Part of a small language model's weights: MLP 2048 tanh GELU.
MLP neurons of a small language model. Each row is named by its layer, matrix (up: input weights) and neuron, and shows model dimensions 160-223. Each number is 128 + 24 x the weight over its row's rms, rounded and kept within 0 to 255.
Before each neuron's rows, "fires on" lists the tokens most often at its 100 highest values on Wikipedia text that the model never trained on. A number after a token or word is its count.

fires on: " of" 59
L6.up40 [125 117 144 172 124 145 190 107 111 139 139 158 105 170 128 169  95 127 149 129 129 120 119 123 136  82 128 180 115  99 128 151 126 136 130 104 110 101 124 152 110 126 112 139 165 114 104 128 140 126 155 132 168 138 137 115 108 139  87 127 141 111 134 126]

fires on: " of" 20, " in" 10, " one" 7, " on" 5, " co" 4, " =\n\n" 4
L9.up183 [112 135 135 134  88 124 125 126 124 132  90 160 116 124 155 139 102 129 159 127 103 123 145  91 147 130 149 141  56  77 151 124 115 123 134 135 138  83 152 155 133 130 123 133 152 133 153  93 150 150 132 160 137 120 139 116 123 111 135  89 157 113 125 124]

fires on: " the" 16, " United" 12, " v" 8, " V" 5, " The" 5, " ev" 5
L9.up1028 [130 136 131 127 158 108 126 141 145 123 151 179 115 107 125 121 158 139 148 122 128 111 141 142 139  73 152 161 131 117 145 140 115 168  99 100 101 122 139 107  98 135 112 141 160 147 112 111 176  79 156 121 111 125 138 111 121 138 140  94 118 138  94  86]

fires on: "200" 37, " to" 18, " " 10, "194" 8, " his" 5
L6.up1255 [114 109  95 146 115 131 136 161 127 148  88 137 150 116  90 150 100 149 174  90 120 120 140 116 150 135 120 121 103 157  87 112 105  89 112 138 133 147 131 126 127 125 105  97 113 125 170 124 143 137 165 141 147  98 155 134 163  82 146 128 121 115 119 131]

fires on: "," 52, " of" 15, " S" 4
L9.up597 [123  71 104 153 147 115 185 131 121 148 113 102 147 127 139 149  86  98 137 110 157 147 157 118 156 107 144  86 122  95 126 128 162 148 118 108 124  96 128 143 124 164 122 100 139 125 127 128 123 141 156 105 132 134 134 140 133  92  92  87 126 127 121 130]

fires on: " " 41, "," 10, " was" 6, "\"" 4, " (" 4
L6.up1704 [152 134 114 124 137 123 168  96 116  82 102 140 133 114 110  96 121 114 149 124 129 149 117 144 187 154 111  87 126 147 129 117 171 157 114 141 140 132 119 133 131 135 116 117 134  98 162 146 117 136 157 149 141 161 133 141  93 165 160 138  98 136 106 135]

fires on: " |" 26, ":" 17, " by" 8, "," 6
L9.up627 [128  82 128 155 116 152 114 124 142 138 151 138 144 142 101 100 159 100 160 106 141 153 134 111 134  79 134 119 149 132 134 112 167 166 123 149 149 156  70 191 104 150 133  87 196  94 130 112  97 131 179  96 102 134 113 121 121 108 163 107 105 132 174  80]

fires on: " of" 18, " during" 13, " During" 10, " all" 5, " to" 5
L9.up1100 [151  80 127 166 146 134 175 117 113 144 150 117  92 105 117 126  93 127 168 155  92 123 146 107 127  84 145 126 110 108 101 138 119 132 113 125 147 127 144 115 131 136 115 147 152 141 111 142 135 147 146 151 116 140 122 134 142 148 128 100 168 132 162 147]

fires on: " of" 41, " New" 8, " (" 6
L6.up203 [101 141 121 134 123 128 162 121 115 124 108 124 138 114 134  99 130 116 118 115 117 111 134 204 126 125 146 111 128 147  88 123 144 132 111 101 135 120 156 132 107 130 109 133 136 161 137 155 151  89 158 184 124 142 143 110 121 127 146  94 133 121 134 117]

fires on: " " 52, "200" 11, " |" 7, " the" 6, " (" 5, "–" 5
L9.up315 [123 112 114 141 150 104 129 122 102 113 140 104  94 126 126 119 121  98 124 165 123 124 118 146 111 150 151  84  93 108 139 137 113 116 171 148 158 159 146 131 117 117 118 131 153 148 109 113  60 111  54 166 160 125 137 109 138 101 111 153 112 107 109  96]

fires on: " the" 60, " of" 17
L9.up721 [112 137 130 118 114 128  93 115 158  72  96 109 160 105 153 108 119  99 146 119 102 132 157 128 105 112 119 140 142 125 114 145 152 123 125 157 107 102  89 157 145 154 116  99 112  90  91 134  92  85 132 111 143 144 157 129 102 124 161 125  86 138 122 110]

fires on: " as" 19, " and" 17, " to" 11, " of" 6, " it" 5, " at" 5
L9.up123 [168 140 159 112 151 129 106  73 157 142 107 136 149 118 140 125 131 102 137 134 121 132 148  99 161 103 164 112 103 172  96 129 153 159 159 152 107 175  88 144 141  77  85 134  99  89  89  78  98  91 124 134 136 109 101 126 121  63  81 149 168  79 157 135]

fires on: " the" 29, " (" 16, " as" 7, " of" 4
L9.up528 [ 86 104 128 139 123 130 135 102 122 106 146 147 134 117 141 127 111 101 150 145 115 142 164 110 107 171 153 140  88 170 108 131 106 108 151 169 109 150  93 115 138 153 145 139 120  98 103 167  50 133 123 135 120 126 139 105 109 133 138 179 117 103  85 146]

fires on: " " 34, " be" 31, "le" 6, " to" 4
L6.up1504 [146  90 117 152 180 108  94 120 135 120 109 118  91 157 131 139 132 139 159 113 138 130 113  92 129 134 115 144 146 111 125 128 103  82 119 130 143 121 105  94 144  86  84 112 121 135 117 139  94 136 143 143 119  81 133 112 162 124 125 132 118 118 158 111]

fires on: " the" 53, " '" 11, ":" 4, "-" 4
L6.up1739 [125 127 135 150 147 141 139 152 163 119 146 115 151 146  74 169 114 192 103 137 128 142 132 120 130 113 147 118  95 108  74 122 120 142  83 119  90 162 106 130  67 131 138 108 103 138 131 113 148 121  81 124 105  81 130  85 147 143  84  60 104  93 123 123]

fires on: " the" 63, " |" 22, "." 6
L9.up1694 [111 131 112 127 109 102 146 108 161 142 127 121 117 120 149 107 157 131 153 131 140 142 130 158 111 109  82 117 108 168 129 165  86 137 131 116 118 100 123 155 117 150 157 102 139 123 153 136  89 149 180 123 135 145 147 101  82 128 167 156  84 129 126  76]

fires on: " A" 19, " the" 18, " C" 17, " died" 7, " The" 6, " was" 5
L9.up1993 [167 122 170 146 179 102  94 121 159 114 175 122 122 111 176 167 121 131 157  97  95 141 150 109 128  84 120 132 115 127 142  87 102 138 102 109 167 127 164 127  80  86 126 144  59 132 136 117 178 133 164 141 152 116 150  99 103 127 144 105 120 150 174 101]

fires on: " was" 24, " (" 22, " is" 15, "," 7, "'s" 5, "\n" 4
L6.up589 [116 122 138 161 122 104 134  97 144 170 151 142 128 168 166  94 163 113 141 105 104 131 138 113 129 112 140 136 119 150  99 129 151 136  92 187 167 134 137 117 119 114  87 131 119 108 126 102  87  90 109 118 112 158 135 147  99 130 115 146 107 127 130  94]

fires on: " the" 32, " for" 10, " spent" 5, " died" 5, " During" 4, " At" 4
L9.up47 [ 93 122  97 171 149 147 151 122 144 145 134 117 123 164 109 102 103  83  63 136 118 150 126 112 116  99 137 127 169 149  94 140 120 135 111 107 112 104 119 150 151 116 116 111  79 128 141 146 107 130 185 135 153 123 143  72 101 136 115 107 123 169 108  76]

fires on: " |" 62, ";" 6, " " 6, " home" 5
L6.up954 [132 121 146 120 153 117  75 126 130 183  97 142  89 123 160 131 164 141 115 143 124 158 118 120 111 129  97 170 134 114 117 121 129 152 154 142 132 144  99 103  97 134 123 160 137 133 111 116 106 146  82 128 139 165 137 149 129 169 101 146 104 118 105 131]

fires on: " December" 18, "30" 14, " October" 13, " November" 10, "31" 4
L6.up129 [156  96 101 165 140  78 163 172 141 131 143  81  89 140 134  86 107 149 172 116 161 136 130 123 140 138 148  62 143 135  92 152 124 134 125 140  86 149 133 133 152 126  97  94 110 104 146 127 135 130 100 150 154 160 165 141 119  79 123 121 114 144 178 113]

fires on: "-" 21, " |" 19, ":" 8, " " 8, " (" 7, " L" 5
L6.up134 [144  98 129 110 126 158 100  91 135 154 141 117 128 108 130 114 136 122 102 101  97 155 144 131 135  85 136 139 120 101 159 123 176  95 163 119 129 113 129 155 116 172 126 115 128 131 138 138 134 135 142 130 110 149 135 121 135 132 111 130 137 136 137 120]

fires on: " |" 24, " a" 14, " " 10, " as" 8, " the" 8, " in" 6
L6.up1678 [144  87 158 163  72 112 129 171 158 105 121 161 147 184 156 151 135 127  95 179 140 136 175 141 124 109 112 120 142 106 127 108 132  96 137 100 104 128  92  99 133 114 143  94 120  85 135 174 137 142 114 112 109 117 126 109 151 108  72 144 134 141 141 137]

fires on: " " 54, " to" 23, " the" 5
L6.up1717 [154  87 118 164 137 132 175 162 158  94 112 152 145 140 136  95 133 117 120 124 142 131 144 109  64 148 116  95  83 131 119 109 111 159 135 111 148 104 145 143 117 100 103 153 142  94 135 115  67 108 117 144 152 161 120 122  96 131 142 122 167  87  91  91]

fires on: "," 76
L9.up1985 [142 100 116 159 169 115 103 143 112 135 121 103 134 117 110 140 128 136 156  78 125 169 116 151 140 103 144 157 128 181 109 125 159 122 140 137 116 107 110 137 160  99 109 129 134 117 101  91 131 186 125 118 154 168 132 119  84 174 150 131 137 142 132 172]

fires on: "," 24, "'," 20, "-" 10, "." 5, ")," 4, " a" 4
L9.up1784 [121 133 114 117 130 114 147 107 149  91 148 121 137 122 104 123 124 169 123 122 141 158 160 125 191 100 118 119 105 125 107  97 139 160 148 158 102 157 138 110 105 175  78 156  96 136 133 115 111 128 170 152 127 143 130 136 142 137 159  45 125 105 155 152]

fires on: "," 51, " " 11, " |" 11, "25" 4
L6.up1308 [126 133 138 126 176  81 144 147  99 138 120 136 138 116 110 106 136 102 160  82 128 131 153 122 124  86 134 103 111 163 156 139 126 143 132 104 120 134 121 163 118 116 108 114 162  98 149 125 111 118 144 128 117 140 134 137 155 166 180 139 141  78 143 115]

fires on: "," 34, " and" 24, " to" 9, " or" 6, " have" 5
L6.up1552 [146 126  85 147 105 107 134  98 120 113 159 163 103 121 126 140 109 143 129 142 112  87  94 192 104 124 131 163 150 152 115 116 127 122 133 176 144 125 139 109 118  72 128 129 179 104 133 147 132 121 121 119 163  77 181 115 135 111  84 132 147 124 150 136]

fires on: " of" 37, "," 8, " over" 5, " many" 4, " " 4, " several" 4
L6.up373 [127 134 143 116 109 123 129  95 154 143  90 109 103 104 102 141 150 146 136 143 125 120 149 110 112 150 123 129 138 145  89 172 104 148 110 137 134 118 111 126 130 118 152 139  98 115 120 118 146  86 119 137 139 137  95 139 184 112 114 114 100 101 137 103]

fires on: " and" 21, "," 19, " to" 13, " |" 10, ")" 4
L6.up896 [167 115 151 113 149 137  92 166 166 124 142 148 146 109 126  97 142 102  95 153  85 104 140 125  62 113 113 126 113 114 117 116 138 129 140 139 105 122 129 141 104 129 120 121 143 120 127 111 117 116 139 127 142 154 136 139  94 172 137  83 149 116 139 133]

fires on: " the" 63, "'s" 7
L9.up2028 [155 127 129 153 128 106 159 121 126 124 144 107 124 135 112 132 162 105  98 124 113 110 170 114 136 117  95 121  89 109 106 123 108  94 106 179 118  84 122 173 130 190 118 141 153 176 147 150 135 145 111 129 143 116 134 153  80  86  94 124  85 117 104 147]

fires on: " the" 52, " (" 26, " his" 4
L6.up1129 [120 111 126 113 160  71 110  94 135 128 142 158 139 147 177 144 117 114 131 147 145 131 164 112 113 143 144 122 146 152 130 151 110  79 145 114 169 153 135 132 140 119 113 151 177 122 121 148 132 101 110 133 112 122 126 116 107 137 136 124  96 127 110 141]

fires on: " |" 52, ";" 18
L6.up406 [100 116 112 135 159  95  69 100 145 121 162 142 113  90 137 132 126 161 131 134  88 133 109 132 115 144  92 141 130 120 153 110 101 118 121 112 117 140 137 133  88 139 108 141 148 143 154 153 133 177 119 158 143 159  84 113 129 150 181 115 120 111  94 126]

fires on: " " 42, " (" 14, " |" 12, " a" 5, "," 5
L9.up1711 [163 133 144  72 139 139 133 104 157  97 130 162 121 121 150 149  99 151 126 135 104 120 137 104 149 121 104 125 158 117 152 159 115  99 128 151 124 113 132 117 145 107 135 137 168 132 123 105 119 133 135 118 165 118 132 136 157 137  96 138 127 116 142 142]

fires on: "," 52, " " 13, " a" 9, " the" 4
L6.up100 [115 127 120 109  95 100 121 100 134 156 104 151 159 142 140 147 121  76 131 159 142 102 148 127  82 179 143 144 168 128 176 132 128 113 129 142  84 112 140 148 126 144 116 116 157  86 127 130 112 152  89 138 109 106 156 112 143 161 136 147 105  80 124 119]

fires on: "," 21, " |" 14, "." 12, " (" 11, ";" 9
L6.up1866 [118 116 131  87 148 120 122  81 106 137 118 135 165 122 113 133 142 129  90 144  69 128 152 155 119 132 117 120 157 109 119  99 142 167 111 148 122 124 124 158 115 137 140 128 110 128 131 140 128 149 153 136 185 153 133 123 103 146 144  74 122 103 112 140]

fires on: " of" 26, " for" 22, " to" 12, " " 10, " the" 6
L6.up1257 [137 106 127 150 147 123 128 177 173 158 133 128 127 166 143  95 122 132 130 144 112 128 121  83 110 111 138 111 123 126 131 123 101 144 120 126 106  86 139 113 155 142 117  98 115 134 146 112  80 116 133 101 136  88  70 109  88 123 118 159 126 184 153 145]

fires on: " of" 23, " many" 9, " include" 7, " including" 5, " as" 5, " no" 4
L6.up1942 [157 130 122 126 100 120 117 166 133 142 182 119  96 116 124 158 124 129 135 128 143 115 164 152 113 160 104 185  89 178 100 163 121 126 151 107 128 133 118 125 110 150 108 108 101  72 112 145 147 101 153 139 177 136 130 144 178 128  93  83  87 109 113  96]

fires on: " the" 36, " of" 15, " his" 8, "–" 6, " " 5
L9.up178 [147 134 105 142 171 128 111 175 137 166 137 168 122 120 128 121  93 130 179 133  95 120 123 124 160 100 152 147  96 138 161 171  98 125 108 133 150  97 130 130 130 145  94 145 137 109 157 143 103 100 120 118 116  80 108 175 172 109 135 152 144 116 117 151]

fires on: " in" 21, "," 17, " on" 9, " time" 8, "9" 5
L6.up866 [ 91 149 151 115 151 131 109 135 106 152 106 138  80  92 111 122 110  94 153 110 127 144 142 132 113 134 191 143 119 138 111 151 170 129 132  97  91 119 124 150  92 170 134 133 129 123 132 128 167 133 139 140 100 178 100 109 124 163 119 140 134  73 171 171]

fires on: " the" 30, " to" 10, "1" 7, " a" 6, " (" 6
L6.up189 [135  70 105 168 116 152 162 138 121 163 133 113 182 125 122  95 138 150 101 175 119 129 122 146 138 111 193 110  88 109 123 127 162 122 132 114  95 128 149 116 115 143 147 117 105 120 134 162 132 146 106 102  90 119 110 126 123 114 113 120 106 192  99 156]

fires on: "," 27, " (" 19, "d" 5, " of" 5, "1" 4
L9.up307 [149 161 104 141  98 155 132 137 133 128 148 143 169 170 141 131 160  78 109 153 121 170 129 120 151 137 136 177  64 110  84 129 137  76  98 146 125 150 119 127  86 165 106 117 124 172 126 125 115 155 126 139 113 151 143 150 106  84  94 113 136 155 115 152]

fires on: " in" 47, " on" 18, " a" 15, " " 7, " the" 4
L6.up251 [ 96 155 138 133 144 127 178 148 108 156 128 140 101 108 114 144  84  99 165 132 124 123 145  77 128 113 120 135 113 137 121 115 133 181 119  82 131  86 165  89 123 149 112 134 106 116 119 149 120 122 119 149  83 117  92 113  89 165 106 142  88  94 141 121]

fires on: "," 30, " the" 22, " $" 9
L9.up1242 [134 124 131 134 171 139 143 147 136 116 132 124 124 177  91 130 124 121 133 129 122 123 112 179 110 127 123 116 148 148 155 154 135 121 178 135 111 122  96 146 107 107  94 117 154 106  99 118 124 126 134 132 147 124 114 187 137  90 159 122 124 101 137 106]

fires on: " the" 66, " at" 7, " same" 4
L9.up1447 [149 148  99 140 160 134 154 119 160 135 112 112 152 151 132 145 149  89 110 110 139 126 138 113 128 151 115  86 117 160 102 112 115 143 133 133 120  99 114 171 122 147 104 125 121 126 139 165 108 135 177 152 155 107 139 131 104  93 165 157 106  97 101  94]

fires on: " " 20, " to" 20, " in" 15, "–" 10, " into" 6, " his" 6
L6.up502 [123 136 138 149 179 185 153 113 164 133  73 101 124 144 148 125 130 158 127 124 145 138 118 148  81 123 150 146 124  95 119 153 146  93 109 120 111 157 110 112 119 141 133 177  89 156  93 127 157 110 161 115 142 107 120 111 126 114 151 111 121 123 133 125]

fires on: " and" 24, " to" 10, " (" 9, "h" 7, "/" 7, "-and" 4
L6.up183 [171 127 145 186 164 115 131 118 131 131 171 105 117 106 122 130 126 112 128 139 138 147 159 134 126 175 160 154 142 179 126 123  94 148  94 153 145 127 130 172 113  78 110 103 131 109 157 109 128 150 127 147  98  86 155 154 126 144  83 135 163 131 123  95]

fires on: " was" 12, " and" 11, " be" 8, " were" 8, " is" 6, " her" 5
L9.up1791 [100 121 112 129 137 163 154 131 131 103  87 154 121 132 154 189 100 113 131 105 110 157  64 133 115 128 135 123 113 129 146  77 122 155 155 140 112 142  78 137 145 132 110 132 155 124 151 112 171 152 142 147 114  90 154 114 139 102 154 130 124 142 174  82]

fires on: " the" 53, " |" 8, " a" 5
L9.up1165 [157 130 123 103 105 101 140 121 153  96 134 142 117 174  71 169  99 113 129 115 126 153 129 116  88 147  99 146 100 101 154 151 123 125 164 160 158 142  95 135 117  63 131  87 120 105 107 122 121 133 114 126 114 118 121 127 124 142 116 131 174 132 145 132]

fires on: "," 31, " " 20, "." 17, " $" 7, "1" 6
L9.up1760 [137 173 117 145 177 117 177 138 164  91 151 130 136 135 101 164 140  84 137 145 144 130 123 205 151 168 123 106  88 155 126 144 127 144 126 126 150 157 124 135 138  75 138 109 121 121 129 135 135 137 117 114 106 149  93 118 130 135 185 113  76 100 122 116]

fires on: " of" 53, " the" 6
L6.up636 [ 98 111 135 109 117 122 152 103 130 115 129 139 156 101 157 103 140 112  80 120 135 117 180 105 130 159 158 107  97 118  99  95 176 138 137 135 147 145 170  94 159 135 137 141 139 148  99 139  91 121 140 119 108 126 115 136  92 133 145 136 140 174  86  98]

fires on: " include" 20, " including" 17, "-" 9, ":" 8, "===" 5, " included" 4
L6.up21 [142 150 175 135 109 135 171 117 152 126 136 139 154 153  94 102  89 154  83 114 163  98 156  67 108 114 162 128 132 109 118 110 170 140 121 130 118 134 141 140 106 114 145 134 101 121 181 103 100 146 152 120 116  96 133 144 111 158 114  85 154 102 158 127]

fires on: " the" 22, " and" 9, " to" 8, " take" 4, " pursue" 4, " took" 4
L9.up703 [129 137 170 137 126  84 126 125 132 112 112 143 121  98 136 115  74 103 109 110 126  98 108 101 144 140 148 138  90  94 147 116 134 117 153 132 154 148 126 122 154 125  92  97 130 107 135 144  99 102 100 132 155 116 152  88 161 100 117 104 110  96 167 135]

fires on: " of" 27, " to" 24, " a" 7, " make" 4, " the" 4
L6.up1785 [106 103 139  89 148 118 155 153 155 125 162 130 151 161 102 131 130 104 125 107 124 130 132 117 112 126 120 152 107  98 139 147  93 110 137 147 131 165 164 148 130 118 118  83 155  97 158 133 133 123 124 110 140 110 158  76 143 112 162 137 141 102 165 151]

fires on: " to" 14, " of" 13, " States" 12, " is" 5, " more" 5, " be" 4
L6.up2004 [141  99 142 125 138  89 101 147 152 142  99 116 120  99  92 123 139 123 141 114 112 145 130 128  98 120  85 146 155 123 104 105 103 118 163 171  77 114 124 141 124  79 134 129 122 148  71 152 120 127 106 172 134 129 139  95 115 143 109 166 109 163 150 110]

fires on: " the" 16, "," 15, " (" 14, " to" 9, "'s" 8, " v" 7
L6.up1861 [136 131 122 122 159 162 126 110 135 142 102 129 157 162 141 152 106 110 125  98 128 123 110 140  82 113 138 137 165 158 136 112 127 137 107 135 133  97 137 172  99 117 118  99 120 136 139 119  88 120 120 165 142  99 107 115 133  91 103 149 118  59 117 154]

fires on: "\n" 80, ")\n" 11, "\n\n" 7
L9.up1321 [155 164 110 114 123  96 155  92 106 166 145  80 162 147 124 156 114 155 109 151 121 121 103 151 113 134 131 126 115 151  97 163 154 128 113 162 138 122 124 145 128 105  95 100 175  93 158 116 154  85 125 110 147 181 117  85 119 131 127 150  97 130 140  80]

fires on: " |" 17, " and" 16, "," 15, "born" 10, ":" 8, "-" 8
L9.up660 [131 155 142 136 119 146 121  92 120 115 112 147 143 139  99 148 137 121  96 130 103 125 125 130 129 159 130  86 124  72  96 172 155 148  83 159 120 114 110 144 164 119 126 121 140 147 120 150 140 151 164 129 124 139 170 114 102 117 133 129 100 118 155  92]

fires on: " " 34, " in" 11, " (" 7, "," 6, " a" 5
L9.up6 [129 115 111 113 153 128 160 123 156 132 136 166  88  85 123 119 120 115 136  80 127 140 116 151  81 106 124  95 139 135 119 155 122 130 146 102 120 119 158 148 116 146 119 117 153 140 154 139 126 144 120  92 148 192 128 146 125 127 121 106 138  97  92 154]

fires on: "," 38, " |" 22, "." 6, " " 4
L9.up786 [ 95 173 125  82 128 121 139 130 154 132 139 143 140 136  87 107 146 123  90 142 121  71 150 140 130 129  78 121 171 102 117  79  97  97 111 152 109 112  81 120  91  99 127 108 133 145 180 122 162  97 179 138 153 106 139 121 140 142 108  98 147 118 144 174]

fires on: " such" 22, " known" 12, ":" 6, " it" 6, " as" 5, "F" 4
L9.up532 [186 124 124 147 132 112  89  76 130 125 111 119 165 138 110 121 133 108 161 152 109 109 101 163 135 113 152  88 119 137 122 140 158 111 125 101 139 138  76 140  97 124 177  91 127 117  90 126 115 129 139 157 146  62 115 132 130 117  96 113 155 175 117 119]

fires on: " of" 76
L6.up1420 [157 120  95 126  90  93 148  88 103 108 157 160 126 117 102 153 140 141 137 104 122 129 122 153 145 103 132 132  86 128 139 131  95 113 144 118 138 110 108 161 152  91  90 139 118 127 113 128 168 146 166 167 134 131 107  87  64 103 116 202 113  93 121 115]

fires on: "-" 28, "–" 17, " to" 14, "—" 7, " well" 7
L6.up1354 [154 121 133 112 155 171 138  95 150  85 133 147 158 153 135 151 140 131  87 152 161 123 140 180 117 135  83 169 128  66 137 105  86 100 146 150  85 130 106 126 119 157 130 159 115 179 118 173 164 116  96 135 149 128  81 124 141 155 118 100 114 159 157 131]

fires on: " for" 40, " over" 16, " while" 8, " " 7
L6.up1218 [113 108 136 121 144 115 131 133 155 143 100 118  94 112 121 107 141  86 129 118 148 137 101 137  82 146 136  86 150 109  86 139 104 162 160 133 151  71 125 100 112 121 101 133 112 154 130 100 161 118  76 153 137  98 162 111 161 104 117 136 131 105 155 144]

fires on: "," 43, ")" 18, " (" 13, ")," 6, " sometimes" 4
L9.up1035 [ 97 150 141 141 151 113  78 141 127 135 163 133  85 147 141 135 122  66  45 110 105 144 161 117 138 142 124 123 152 156 110 131 146 135 133 132 143 111 183 182 141 116 115 121 161 118 101  99 135 169 139 115 176 161 110 132 150 114 147 192 144 172 117 148]

fires on: " |" 35, ":" 12, "," 6, "." 4, "|" 4, "-" 4
L9.up1808 [120 113  91 134 117 175 130  78 144 125 160 131 161 128  76 150 170 109 111 138 111 127 132 105 116 108 115 115 120 121 108 160  84 114 135 125 126 148  94 139 101 144 139 107 149 130 158 146 115 159 147  75 168 126 120 136 110 116 138 106 117 136 203 127]

fires on: "," 55, ")," 8, " " 7, " ," 4
L6.up817 [125 145 135 114 161 149 133 147 138 151 133 126 117 106  74 132 187 138 138 103 152 126 130 136 159 137 134 131 120 154  82  92 136 155  93 177 123  51 111  96 120 135 101 147 141  89 131  85 159 157 137 139 179 123 136 113 133 121 135  93  86 170 155 151]

fires on: " for" 36, " in" 32, " at" 9, " of" 9, " on" 7
L6.up1955 [117  64 105 134 124 101 119 162 131  94 145 143 124  81 120  95 127 110 117 143 133 132 154 155 112  84 165 122  54 144 120 121 163 136 133 112 102 107 160 174  81 150 137 126 193 179  93 128 156 138 134 163 132 115 137 119 117 161 124  87 149 155 122 101]

fires on: " and" 46, " social" 6
L6.up857 [127 143 121  99 152 140 113 152 143 135 137 151 131  97 132 169 133 122 166 170 105 158 116  84 104 188  95 120 102 107 138 143  92 118 129 107 121 119 142 139  89 111 142 166 131 110 135 104 179 114 137 152 124  83 149  92  99 108 139 108 139 112 179 123]

fires on: " " 66, "," 9, " |" 4
L6.up1357 [145 136 138 124 127  99 118 120 118 153 140 127  78 132  97  85 118 155 152 106 124 129 116 112 141 103 113  99 130 121 132 137 133 155 111 144 157 105 142 189 108 135  97 151 175 104 166 118  98 139 132 107 124  96 140 160 134 155 119 110 162 130 126 113]

fires on: " the" 26, " on" 13, " his" 12
L6.up472 [149 162 119 168 118  96 119 107 115 117 146 148  71 144 121 125 164 121 182 105 124 124 179 125 133 147 136 127 125 147 156 140  60 135 124 149 154  99 127 122 122 110 153 128 123 150 107  96 119 127 130  92 142 105 103 150 153  87 178 141 109 108 111 142]

fires on: " B" 41, " b" 10, " in" 6, " em" 4
L9.up36 [128 134 159 144 143 150 115 116 153  87 137 105 114 170 125 137 157 140 156 136 142  99  94 157 117 105 180 118 130 136 138 124 120 118 130 128 122 113 148 156 101 125  81 168 149 118  92 155 112 165  99  69 125 114 149 103 109 136 107 118 144 135 115 105]

fires on: " are" 15, " were" 15, " and" 11, " of" 6, " them" 5, " many" 5
L6.up2025 [145 144 147 143 120 170 138  99 150 140 153 105 139  89  89 140 139 174 143  83 130  73 118 102 135 149 131  92 143 158 136 146 105 169 133 169 140 120 112 121 107 123 121 104  94 106 128  66 156 109 100 145 154 157 139 124 117 114 131 108  84 115 142 138]

fires on: " of" 55, " by" 6, " with" 4
L6.up2027 [146 122 123 155 146 110 140 140 117 113 112 106 133  99 140 129 124 131 124 134 134 119 132 151 130 132 124 119 126 105  68 130 114  90 109 114 143  93 154 135 141 149 120 138 138 164 142 166 159  94 119 116 168 112 176 136 137 127  75  89 168 134 119 155]

fires on: "-" 30, " " 21, "." 12, "–" 6, " c" 5
L9.up289 [164 147 122 142 118 155 116 106 107 113 161 104 117 110 109 114 169 114 174  98 133 116 124 143 165 149 113  82 112 143 132 108  99 110 107  60 170 159 142 111 122 139  92 120 129  95  89 117 176 141 124 133 101 160 126 138 171 116 127 120  86  75 129 128]

fires on: " |" 30, " " 13, " |\n" 13, "." 12, "|" 10, "-" 6
L6.up11 [140 121 153 127 171 125 124  96 122 108 131 118 109 129  84 164 137  94  84 145  76 138 129 128 118 113 110 112 140 111 148 129 164 116 138 108 147 174 105 117 115 139 124 126 155 188 118  85 113 169 117  67 120 143 117 137 125 118 135 130 106 127 144 141]

fires on: " " 66, "," 10
L9.up704 [122  98 136 118 154 115 141 107 168 109 122 120  92 117 130 138 133 119 112 154 130 129 135 118 127 127  91 158 115 146 100 130  94 170 128 117  98 139 152 138 137 100 146 122 136 146 140  77 133 126  91 119 127 151 144 128 180 104 154  94 115  97 150 145]

fires on: "," 67
L9.up32 [151 148 139 189 139 147 108 156 121 151 120 100 121 144 130 152 124 142 145  52 122 133 134 130 145 121 129 156 133 154 141  94 143 127 148 126 136 104  92 137 165  96 134 154 137 112 107  89 125 165 114 111 176 134  93 103 156 149 175 156 114 155 138 159]

fires on: " " 74, " |" 15, ";" 5, "0" 4
L6.up2001 [106 151 155 116 170 119 161 110 165 108 149  95 139 159 104 140 124 138 134 110 113 144 116 110 139 124 108 113 140 121 147 156 123 106 142 174 132 107 146 141  72 105  99 150 151 161 115 128 133 181 135 100 145 109 118 119 115 110 115 170  90 119 186 124]

fires on: "," 36, " and" 35, " " 19
L6.up169 [145 144 124 121 152 140 119 146 137 139 146  97 101  76 153 147 117 139 124 125 116 144 131 134 116 137 161  85  91 157 150 135 108 144 141 134 128 121 131 170 133 107 142 134 152 129 169 116 167 124 140 108 131 120 152 149 130  81 112 176 144 122 148 110]